Weights of a small GPT-style language model, trained from scratch on English Wikipedia.
Architecture: RMSNorm before each block, biases, untied embeddings.
Training: a variant of Adam for these matrices, 236M tokens, 7212 steps.
MLP neurons of a small language model. Each row is named by its layer, matrix (gate and up: input weights) and neuron, and shows model dimensions 0-148. Each number is 128 + 24 x the weight over its row's rms, rounded and kept within 0 to 255. Numbers have three digits each. A neuron's up and down rows have the sign that makes its largest values positive.
A block is one neuron, or neurons of one layer that tend to fire together. After each block is what it responds to, as a language model described it from the Wikipedia text at the highest values.

L6.gate328:129106157163179127148134175134120122129143121123142114134119101117126089144157132135100081115136088125109127138142114163151117129105130118133119130177106107135141123134125128161085160167165127169146165170110124155139099169183139161135098114128146134110088138140123137141111135135140116181218131173129132112113103121110146153136162147123143106166113104165168134136172175101143120128137116154121125164123130142141115058185118146146135151070130132111
L6.up328:130127114126129103159127140137099153157134120124100140135145107141148142108107107137093128135068118138143125104139121120130122132153108115115138138143148119108178103132116104140076103130115157153162148139089117122113111127144126163094101144148106120123139096131116113158123158120102150132158150115142104107168145127111158161080124131119098124128078105101151133149118162164102104145109142121129116134110142187160124122149124131132170129136108164125
Place-name prepositions. Fires on prepositions that introduce a place name, mostly "of" in "University of" (Kent, Michigan) and "in" before cities (in Kyoto, in London).

L5.gate52:164130144154141134113120150153142155120113063152106126068126108106097105127118160123178078162121120118135158092170131119126171134176113134121153136084094140115144140107139113131126180102112121139068167142118118167117116121105152119154125135113135117140139157093125146129137131135121133115132152123140139147144104141135155114135128128138152140105111124113136097134160130165075130136121143221168129104118169161136082129076120116169211133103100108146
L5.up52:123149148158129099163136097138127134129136119112090137102112098138149144115107154138146086123104121098165119128133132119126128102136106153116151124106146140159140128150132113154100114152125127118138144127170088128093103106118143070133133151125156116146158144166148131162135096150130123113116109120082133098089129145097111109202129141082108146151140137148154132135142134116085126150129166168136120155140169143094096146108131155120121121123145120111
L5.gate76:138130121087175120143119184170130108099115135134137128128154103104124143105088109144131147094147139136099159092142161146121086123118103129112086144161120065079140145099161123125155156120100087103117149137108126131139098106135132116157168123106158127115104151123130163134070085142121128141150102126158111136153158177059169091131097110131131169162085124134180107094165131134102113153095162122128168125125124106128116113132110137115148142063094145159
L5.up76:146166169208091149093129147094097117160100098116130134115141126084152120084153129095128118142108131106151117133149183094144154157130102142120118127129131131128141152131112124140127102124159112136142147102129119117112136127147159154148148128135140115130124108175166144114162144128111079122102156123122132145134138134119076116110103142116146107178113154188123089117141144083074087122141140148174142109163134111128133132087140136111123143126098114122
L5.gate85:146127148145100144127127145082105108113136139146130088133146109169132179127087117148108126140188114132113103131178113132170129144137134139103136108087131118175105138111083133144103142089138124130113150139122144081107138110139161102133137112156143131125127118121141107137133125136132125098133125119110108110136113135136105126120102147113101176145129050112167105136148134123114087115141123201155121119163124136126127104103107144136154134136132145103
L5.up85:120101128121116135078171119127113120137124080141088109156189131145133158179136119114137147135095128118114142142164121093142167127134146180097114121151192129152128160108215132118128114098144147150140108162121098115105127107106138122114097092169136138122149139093127152133103089120112071154160184153050129117129116156109113172094167115181091132152107131105157120139142159132106130143154171120164138142126131144153109128104134124119118130112166071125
L5.gate137:134109147098152150147131152124142125132112116124110148112159131133135079097106158125152122132152119104059160106140141111125113127140166104158119125102112136101102152137156131130150143114133130147127171071110120125175139134144107079124087117137096148159165108142144114092139169164131132162116152165175123146145092092150150163154106107067108145077108142090111137061101100146124124117152119100171128109144143105116112070167100133153163130137090177150
L5.up137:136130138096126155094123147170108114111142128113125156137119132132129102128136169108121100134152095148118157148142109151135110135083158129120138119075118094125152166113127178137127142107145077141115116152111114119157112114168137130131147135100095141118097138152098141103141159103164161128063134147149150142142122085121077113159144161131132123118115087166135157167130127171122126122104133125151142110099159144110122132113129136119150164127089143139
L5.gate275:149116154156096115130144142095161154108135146107128115103132141086078131099096094173146126158161076125144104117173123132093181128166063147118111168154128136122090161125077114097125118128120107138087128142092107131095119158134146138113157107150102162160161116120139085133102100160113160077115138098140120080098143140124129134128118140148097159123118120129150129096107111143110113083108110107122123116131092101135086138167131163119125100084147099162
L5.up275:132137142097128096123118162145122153109121116131113117118158193131141149091127149152126152042138129114124138126138089146161111156120172136153125143114121093150113094107064132112210144129122126107126143080102142131097150078137123124121112167105141129089137101126145149101131149142121087068102093120119145162103092094094135198137127114140105128106087152134101159149131125127162132091111124135169106107108161089154104103150131128136102122143106120117
L5.gate318:125127154079151117172135149110162118115164107151133128129130129108112155130148127133134081153112096102069117112121138129149122145084103123134120118125121116105132196087135190146180118122105109157133145147095148123130163127131143131130145160112119090097124125125107109153072137068109138069128158142105104119125111106101123113114105131165114111107109127165123140143151143091095158109110095160166179103095157155148128101109130146087127121139143111146
L5.up318:110148119141147125166137142111128166156123118166112083162159133095134175130107133152125124171154078118107121141136137075131120142137141120146105158091117098153107119118097127138168126143089117149110131157113106110104099118127171142130111129134119126091093140153091121160106138120127183095122142117101087095142146100129140150112107094139142120125135129156089159129107158107078126122100147119129127088122157135149149127180120143080122139138116138150
L5.gate369:145108133113130131137161136153174108133119122111136128103122196152095117133118159106169141124157097109120200109209161121146124096093107129105151154077127149097107146116134143121106112126134096160128115134116140162131157104141132134136162115109074120137148138138104141118106124167135134127159154153193114143146150088114144123137113098103112110109119088155090178093123119127160147097136148175121184128113179152157138104077166147136179129143101137120
L5.up369:157130117121151144143147150157149124089114074145093113118131170095127126133134149114148131175144125145109121132130114082140141151129102137096174136045125137136097142144131121115085092080068157118111113132149105172114189102142152112152143125118119125099147121133096154126105116128129166107127166098136115107156142117106133122155123101072133155079134115104112170114121091164114157122155113161153188109082127112126124120104116094160115100115073138113
L5.gate396:140153135125144108126142156146133135084153118147123121126146129133145158112112132142184070165164179127127117140169107096121137134150115154091115116081124165131104121114134114134131135143116111085125116130132121107090169091164122136131122156134095105129123127102102132121074149098157169094128168129130109126139125098116106121107104124128113095068078089073122127127132112166098122116096122151135162114082130134139094119094109111117151097120107144123
L5.up396:131135140085127133155170178080158148129113145105120116118153107150134136146120145122105137124137115121124148142140157124110112142126121129184114135125144172060116102110098149103162124133190116112107182066154133098128143165154145121128144115109098157118124116144129149090125115102061117121125152103101116100128135114118135121150140123119114153112120079137116160110090168093131146106131116155132144143182141085160166128149124139142124123117098157109
Verb-completing word pieces. Final pieces or inflectional endings that complete a verb split into word pieces, e.g. del-ay, pre-vent, advoc-ated, follow-s, usually before an object or preposition.

L4.gate42:117139109097160160146103150136104099123148075159096128109134111143119148146142154152103116108149158121139104135122151140148160120141141148126150155152167135125121136103132114135081124108114106112105129114143104150187118113098087132151108128105121102123118128116139155137196107122107093133091118115186104153145095108140110140122160178151127134150120193112145112128091127153101136113103176143132109103136133156098115117173129118162136131171076123137
L4.up42:109090122117148110104108106092107150140119133122205131113125078130124150127112104101117134110164124134123143112126129132115150136140161097151103140117109122108089122155162125134134143090131094131165113084124135134117125137093119133106099119116139117128114114074136074115155155135088164151115112151151145118178118088199115164122166165206119125142149133085150138140112132158119089116132123148146098110112080133123085088164132147125144156161113129144
L4.gate47:138157153101097080131161140124107101172147165079189163125135170115137085114167110129105122156118183121107145126090153155123140147103115152148115107113149141114172182156113151130110123087163151155118118122136134147149133129107128089111111129141139107152132116144131104147107134164065109126151119101099150115089153110159115089125126139105152114103150150128138140095142109110175144157150116099092122122109106194088139129137103122127105144097102118125
L4.up47:139140120160138130115108128131133149104121067147097115104179149127084129127166158138148086180120104158151177117111148047164151118130143115152156152118106144121145134127162130125166133110097169130134073112144135127135109130120130079132083143142091142130140099146130146115153126106128132141135212118143086129105125088105120170133158094146154129107116111072101109125146121146105108082148116134136136106148101091140092085086117123104149132103148136163
L4.gate85:135146132107157096137121127138096128139127093145137099166129079094170110166127155172092091101140182134100117130130133134107146126121110153100091120102107127146150121153140150146079148105110131112123127142124136124117166115153098113152162135139062117137183120148137139122141071109142072096098128110117125134111131116116149097134200131163149056137107172115164103117157115144093112123116144114120131133085122128135088133167154102135107101083123125141
L4.up85:100099102118176100107124104124119122116152126137153121128101113172102054150127124177066148162118118134100136131122141175136163142112111128129132124158141100130115105125162130146143169112157140132198175103145118112112093123117104134149111115139169147111149150098149139144155103105137089122131117159110153090116094109163122112114168193131140134116145130106128128093114146125093109147141162119110143147141137131128178137144130128143124151120119147125
L4.gate93:078096128160138153090103129162093109081141165096142122106083159141128127140130127122103105147114125134149125132144128152103130125154108134085091156085125067149143138153120149116139176144122150159125144102118153106112107107155105112117096107106131104104127135150128080155146143117095161101130119097152157180142108091162137140157124158089158148142174099114148140108117115135104073126095115102108104154142143124173104105153127144169084134117109111091
L4.up93:067114088122123161116132131156106081117135156143121138121128112139138157128141123152083121123101146180168091126093127152117147146135079140105097122138110100081124139130109096111106160162113170090130099116133151114115147145177157118124126093141143136154121109119127144119155107122137121138120149123115129156154144124076113112148126136158169139171144204100132142153154146133113131107094156097130129143127112130133077118171125103128074117072147109126
L4.gate97:096134114124115130141122129115114125122112103133093103133148069135124094139126095178117175134156092144101144127135083127124103109158146113140147127141144112101071135135167073123066147083144107129123167107101138113099095114110114129176120156135152092126147134142082160159164096137116142119106125108178115114143155143128083135144209137122115115119110169180158110147096167145131094123115130098123126155115157086165093132099123165135151132122094115119
L4.up97:117100133099105129178107103150122131131165148128107145149116150134147102128149159145170102153145109158108134132096143181130138118159138125148108127136104096153155124115112119130077108113107134109152122151134126083135099089091169130134153089118117077099128110112146189142128070109159146144121119153145110176156135125141119093164176134146159125124117130146099095148117097130175150141148125136109112136092131138149113120165155083139092167160148123093
L4.gate184:167150101136127109152131143155079104160122134129107157156143086147111078121137121146106133130145107142117115098086139147141137144131110124100103101122158163122110110124117116165075123106138117113106127107118117101137113138133172153158099134158136148149146118128113148157117144126120117109123125155144113108103127168153115129136164175154159137175131194161082158122163110170125121117126148084146091106088078114171111118157145110173127136100147130144
L4.up184:131174129129133119122109109162123089138150184131125170110142134141142116102111134120073103142118126160081168118109129148151151131078108114118125104122106123140138122101150090130113128083152141142131086076109156110155101089081114128163105119097093119122157132109178146146168105150131102127089101149126138138116080119206124130184145128111109158151103128147133175113125082130127124108134144133126120124128132107153114098141133103162160153117121123128
L4.gate324:115119112123116132160099101129147124168154144088092183146122120124143088125128142129119123116141106125101148106109125171127154140173112194177118111129154111094084113192142120118092187144115126105138136137158136131120102122173131129138148141130162105157125144143117133119167116186144097112098123128140140142136116153147152097100142139108149151169167114132126102071114148142137110140128142129104132122160133127165135124144122118175085142115148120139
L4.up324:097131145082125112192116147122120127175130152127155152143098100131128178174097138141144146107105135062169128128076117134118169156148130153097134068102101116146162122135144133150096137143158111114090137100096132136151138129159142130143146141123152114146153160079132160109172142140114110081103130162168167128102140141133142110119093109108117165146153154155165115157137128167186152117146118129135126122119150131116132097129109146137163128116119123142
L4.gate417:131137139108174176133093150090124101144108109155086103134129141165119087147115115096123134120162124158103165106144140101101154156140111127130160148105109154137107148096153094097065111139100115100093122116137107083136158137129145107116142102123111161149122114138153151181113100114141143149080161140167109171119109143106154097139086140123112134173079137134151115116123089129116114129128164153114109022172115115132116113152135108111154126118107128147
L4.up417:154134106139134159133139108109094134127132142153095095114125121134132098111148139095138162155114130179110159096129150135105119146115134155182162155162105155121088125083177068105080103089120144102049119138148133081144136125106149136127100112158114162092123082124111134127109135112136087177112137124122105122128131126142114140117108160154136130152092180136140125110150144105128140109127167126158115092141124157097173103153124099129151126129146087152
Locative "in" after descriptors. The word "in" after a category noun, mostly in article lead lines like "Hamlet in", "National park in", "spider in"; also scattered word-piece fragments.

L4.gate34:089149108153158107086132133141140111138125065134146107165143129094128140146135174112126128149166156112119141129162131118133181103122162160137157114166126099098129146054136125125179119112118098119085080136101155132136161135107106141144088116134099133110124150122100172119067150105101153096116180126138128129124144113130138143103134117160140120102087124117154127112101075123107133125107165131170134146100154178122120091114170119135143176143124115140
L4.up34:140105128146179092145122155155101135096119094103136121137102150128146158131156136139091125108145132126098123132144140157139132147118080162148155121119148125109160127121132129092146131098158156153098173113168080105102111156150134117146130073100132159143101138097123110110102119119082155124144154119099170135133130136120151116120155140118145191123144111124124184116111143193098097092128131125164173132153178073126082097152115107147097119146141141143
L4.gate134:123121124097127143142171165138149105132110120152123170139148117140143135098154113101097121104141137128069093128147094149136140146123115127133142121123116162120133119118127126100139145127114065118139152141105069133164150160148158143127109111116089125132123126137103137116116120066154097123167155103139146133176122117154111114133131152151130122138123160137162122107108095101158126139125127172198152104124143106097147088161166109130115147137104168100
L4.up134:133141114152121118067102125157110116179118147113108122123128100141134165103158152110115090136118134116118135133149151114130134113139131122168142118114145186120147102136129111129137102092159066149090142109144122180162156134101121151119161138172134132114124130168138129106125123136133144119111090117134099141119126100128146140082134135095135141133168122154125130115138142124162119113118171109123109111129104109140116140130132100124095088117130114128
L4.gate240:113107155144173117114163149173167131112071108121109133135124151095141120149117133132123094132166086117130187124118129120184139150160110147148128121123137122111139136110124097114135134140117087139105127111140124186163116114115093156126110120126115143153159116099081120126154140154139115080150132102132148114101168092181129127109136151115161050119141087145089159106153130153125137097122161151159171175153115120156099083164165164113098110136151173141
L4.up240:133128144155142137099119115163145112144095118173132148151191152106164136119122124149132121095153108136122137105102153109130159172129125124162094181126132136126112128103129090113145122148114094103100114115104086178123108097120123125143087092161122152128147119144140151124116130166159096110161147073121103114092156112154129122133152160092160123126142129149095157126144118144169130087097136124140106131142105078151058123132128157092084104124148158120
L4.gate305:115141172085160137110108176132129135124113092141141168098182147130129110105111123157152133138156151093113133144143148139059149083152124155122128112122133157113151140097104136104138141118098066130104118085142157182155143141120077141086102140103114173146173085136127132107107105104157154123136149126160144129146157087160138101095151143115147103113102118135102144096113088115100127122150095179100135113103091120129139134133148131135116142150120118140
L4.up305:102159175130155146115130138136097103164124060151152122160128138094134127148120099155154106161125150134130107151137128101104157120147113151078098177108159164122138133147129157124110136167131083114123089104141094137159148128122129081127102139104088139109125129153122162107096127107161149089172110093152122136108145083113149135131134138109123124134127101144138147115137127106137115138120129144125115120121092129099112103066160110134085097111142155109
L4.gate315:101171159099133133108098161118154136114119135138119117138097119136147085109130122160129118144134138128121140111173146129150184145128155147141176109133109097145132141131156130136145144087103097112120130118153111165145178116126104128133140138077134150118105118141145136109108125116087118130106130105187163106129120082151121114141143137161132091116100148136141130136088150142169136127122151141129117107115089161125154088135141123112157149098140169128
L4.up315:111121133158127127145117153107097117151103124098134168134126155117133119082143117104172176128142141135155132147155090140123111102109123134118145094079097145154150148112138100148126087128115134118133133123141122159189128102122132104124090119136155143143119132145134158142155150147117110081139130102142120099106091126151208166103104143110102125144094154124128140106122170113119081139120094102130150157103100116097116140101133125136143112120143090126
L4.gate369:102104102120147189103121157139121145109117100153141168131143111118127128102160172121112107154117108157131125129128124124104108133134099148133165135102114120089115115115097102075147133105097108120100136105124141167128117140090128155194120146153110148140126123117100138126127086122123120088104135126103138116098096119119125166110138119139098114102139091098129113091144133142098140124160167172170123133111181160155108114114124108118145103152124103106
L4.up369:133121153108139155120102119107108154140108141152168159175162107121152130092147138164143132116132102133137078113085116096075146164139146108132152126147100154111115097141086112139153122095145104172091135137098170126141085085132183172170142118119135144138130153166094132109080127156130104101073117126091124100120139095116131157135115139171164122123140139131138098110199148124154067096099167140149119187123154129128101141157125136107122104129133118140
L4.gate399:138087158108159170117121157127144112136082073162148137091141105126102152157184126109158127134089119134112066117104115069139160124147115163144141152171116173128128136129148095118153137153101138140136133112115141088161193118142153123107115132127101095144138116125094133122097131124124157104145174119133094124125088121097185124133118111148160116142097120093166150141140100172097131151144109123172159081123118126136117095125137139107115104141160109128
L4.up399:143122118118178104086116144170115114092096098109155125149158104074113137097193160108106098139105116109126141095124149126170107150148123179123133132160084107146164121121145113124130142133107155131138091135165132144101116145188133137125107135135117100139125135151095130108142158161137173108111143138135142156161181097106145159146132143156127148124099160118120179116143105125088123126106146145147152107133180119146133086113111103115166108127123119125
L4.gate401:133115163151095112148130148130107121114104122124125145115124106068113150141180106131137163107086144065117152158121149088097156100110148125135113114142120141145122110113170117110135127103148122155109103114107177117161112129159128127138136148111119147118126089093125127115123128144106123144149075134163137126139157090141166150074162137091109143118114110091077097102112116136113100077144107167142095111112111131141132116132126089136094146131092130132
L4.up401:149136160178099120117132168139136127127119115167163114163145075116144145163110061098142180111102151083119153146094108097096162126142125083110118131122128159121104096118155091130157117110110110118072119091118153109130126163152167119105128149129131170080150103106116114121082168112153145105149125120132141087111152087112204140115122121108109105160091117118130138122131131138135075084111144167146121111116067115127090119117153081110090119127158134094
Final word-piece completions. Suffix pieces that finish a word split over several tokens, mostly participle and adjective endings like talent-ed, in-duced, spec-ified, ident-ical.

L5.gate28:121098119151130124156138138124135083098118121103138111117136130144143069141151101147125106153136160094103088133108149110163151137122158124119118145122149149100146119118151179124100138108163111154124104132100134137160107160100136099130130084153092132136155144104109093107147119124120075129157131105101158132108134121197135126134131144137113128138108101152125152086127129089162121077144163127144141131154115108096103069126168110137100145171146161125
L5.up28:143123134083149108159149107142108101134124113093171112124090145149125106082191127133150091124111123084095091106132145145136134181114157113100136119143098122141110139149138170103069155124122134135126136134108111186157118140134121092142103113141139143124141066153118107160138126085120113112112113119142174097145154151153088155130171115101117109122169137131127130169094095113100126112135087122129154092120140119119148150118157145155099139157140169129
L5.gate36:099114160129143128158157169167163096147093137113147144153128117102108136134134120151128094127161134137049127122137146176150159154119171141114155145140123138163127162081145153096116141096143124161090086112164136164167125128097088127140098140124098121090147131098131111152138123106104104145138142175094164146136116106153089159126137161148129133112139065100149139135115159101095092125135136137173151135127124126112145127134160131153148152135110162126
L5.up36:111150144136156143110091156151165142174117089084134129113178162088160104099118126142160099116178116097120138079134117158129154104099182087135165149130122149142137097094151109144130110102136109166130126139102117200140115090116132131129132125103116132111126152107123108142150133128132159155151193120085107106097108109144083122144094158147146116120110079122129135124095137165078111104094144116100126110108113080150101115122146110118145109114113137133
L5.gate240:125099163154123104104101131136118149142129138159138126147133106125141091087176101120119101092128149128115138142136116130129136144127153093150114114084096174102149131162151139118069116111092099134129114140140098155117153166104108082123111112113101154122192122153121107130144121128105135146107144089120150118124148143153088110135104127092131154127099152119131117104140135151119124159176093127129124146176106102111170105133142106144061179176156108137
L5.up240:112107124144189070109113126135102122153126141139137135122135155155162101132106125152103132146118152133114099144072178117097130092148101127153114183128130096067131124113100139118094129150089115135124143121124150197089149146145081136141102132089130154126109147109154132147111100083092083178119133132120157151128128117145140150096173139102126135132126178129117141144101116109139144124151160123117132107168143137141134080147143149166122124121155136135
L5.gate274:117128123106127175125111135153150141135101137112127111118119132160153090133128123145122123124089109129087124161123128163132133100141161173117119137144176152107073128118147123135125075160142108134101133124126120165121108111113129150108086100111153150152151139110134150149124094126100128122126136154137168136131144106157102164180151114110164170161118158191084106115148099094130120118114143098143114123150144078109148146192141106119100136166092128093
L5.up274:126118123099141102123124137078178114143173147072157167139119110168107130130147105111155157138126101098106112114082147110138138160113126089179102129141111116140141101116154147139119172132182136150109140109118111122149048112188141092121092086148126121128157121093102129137114091166114120188140152169146131114132097149118132124098137148117138103106175114180132135103156124124134099158164151160128149136115118085134153108136149096128111138121143121138
L5.gate353:122085099081146116132154160136131119119126130105116121104122114176143098157136095117110119123125110154126134144123131150167098139136143148140085118073112108158156135108166128118110130145134094177125125170144080132198139150167126083155157129131151112143140148157134115128129104109129095150168142104125115115104158112056118103146157134149141113131108158140144140136138135116121102135170144079122165115192081134131181114131137158153121161093099101130
L5.up353:108088109151171158118138150181151108137138131117074121129119134156144095185116138096128116106155113147102157113128089129173154134122166142143165131088162137146106119117149113122171122134169136088102130141094097141112112097112146166150123089155134167113135121181077119127134114134116134157119149100150135141095135131130097125142148140137133114108120115112141120151117125149153129117149110140132126098124150107142136129130155159137119116162123089121
L5.gate386:104108150111119129155107161146116114109109100104128134157136122154140115108174142099121111112108107116107153161143138167131132161161127153169124138140136138097141160129156119140092134121145109150083152097135138140116163159115158097123112132135102125110151078118120135182146114176138138184105173158134131129097112112141079177135167164091121120109092144111143075100152071140085102124164145113152086140194125079116128109114129111172139132148111137127
L5.up386:085120134160134099077125130145076128149120122117143156123102152146137119121095087134094059098168120137073140118112180132098106102102116124130132089173118111105179133130144095163129114110160141132157112144116174157132139131105133114127099132146117136158102137138188157108171102164166115170123116134135112126098149114143142155147140134083131125156121131121126093123137104117128152185157162113091129125145136128104124104167154138130097148101130078137
L5.gate395:103126182136165146128157095159144102087140091131127106078119130128161153123160120077068145143089102114106130143126153156109159130124167145118116144123133130115137137101137150147126154150145084144112149108147102145091141148147105150170133126133139165129138083094127131105156137145136121120139120114127117128183126110089135122196141145135110178142128124148109132170130141151109116112141127113161119110126111084154124072133093107161105121157121118133
L5.up395:132135131096129138141148156112136148096099117143139159114135110158123161126136158111125124097102146139120152151152105118107149183115140119155074133124150106138156122116104161139129139132147138162127113098109114162148135157143103042127112127121136164161096127107095094132140115151152056146125173123095172117109165106167126155092162101055078140125124129128115085094104156093075119120129161145133134145170086101095151124089135143168101140134168140164
L5.gate441:151133124085148109168106104087160109132082160149111099162118133179128102051120121142124115120138112124081114112119137121158203163164121133161168150111128151131143125129156093141116083072142122161083140157163120141115112132126149104124090122111123142135162093087139129098117108106164117164106155139136131116118134174145125106137120181110121123155092131139149143148118096124175081120170139130116119083125096095144140135125128096154144151158124142133
L5.up441:104099169098124123171102145136162135146141142106153156094084174150146141129128133136156094105101125129095122125123142162078141144120123123152158111145136124127137118115121127127098135152118154141097119142123097165136107140138159132162104128130142129125141101126100130145127124105131123166126128152131145133112182131174101128136126082097109072127111124150149152139109167119096128121123144131097116099162091154151127093163155159169134142135152100096
Start inside parentheses. First token or word piece right after an opening parenthesis or brace, as in math arguments, (t), m^{3}, (1,512 feet), (now Iowa State), (captain).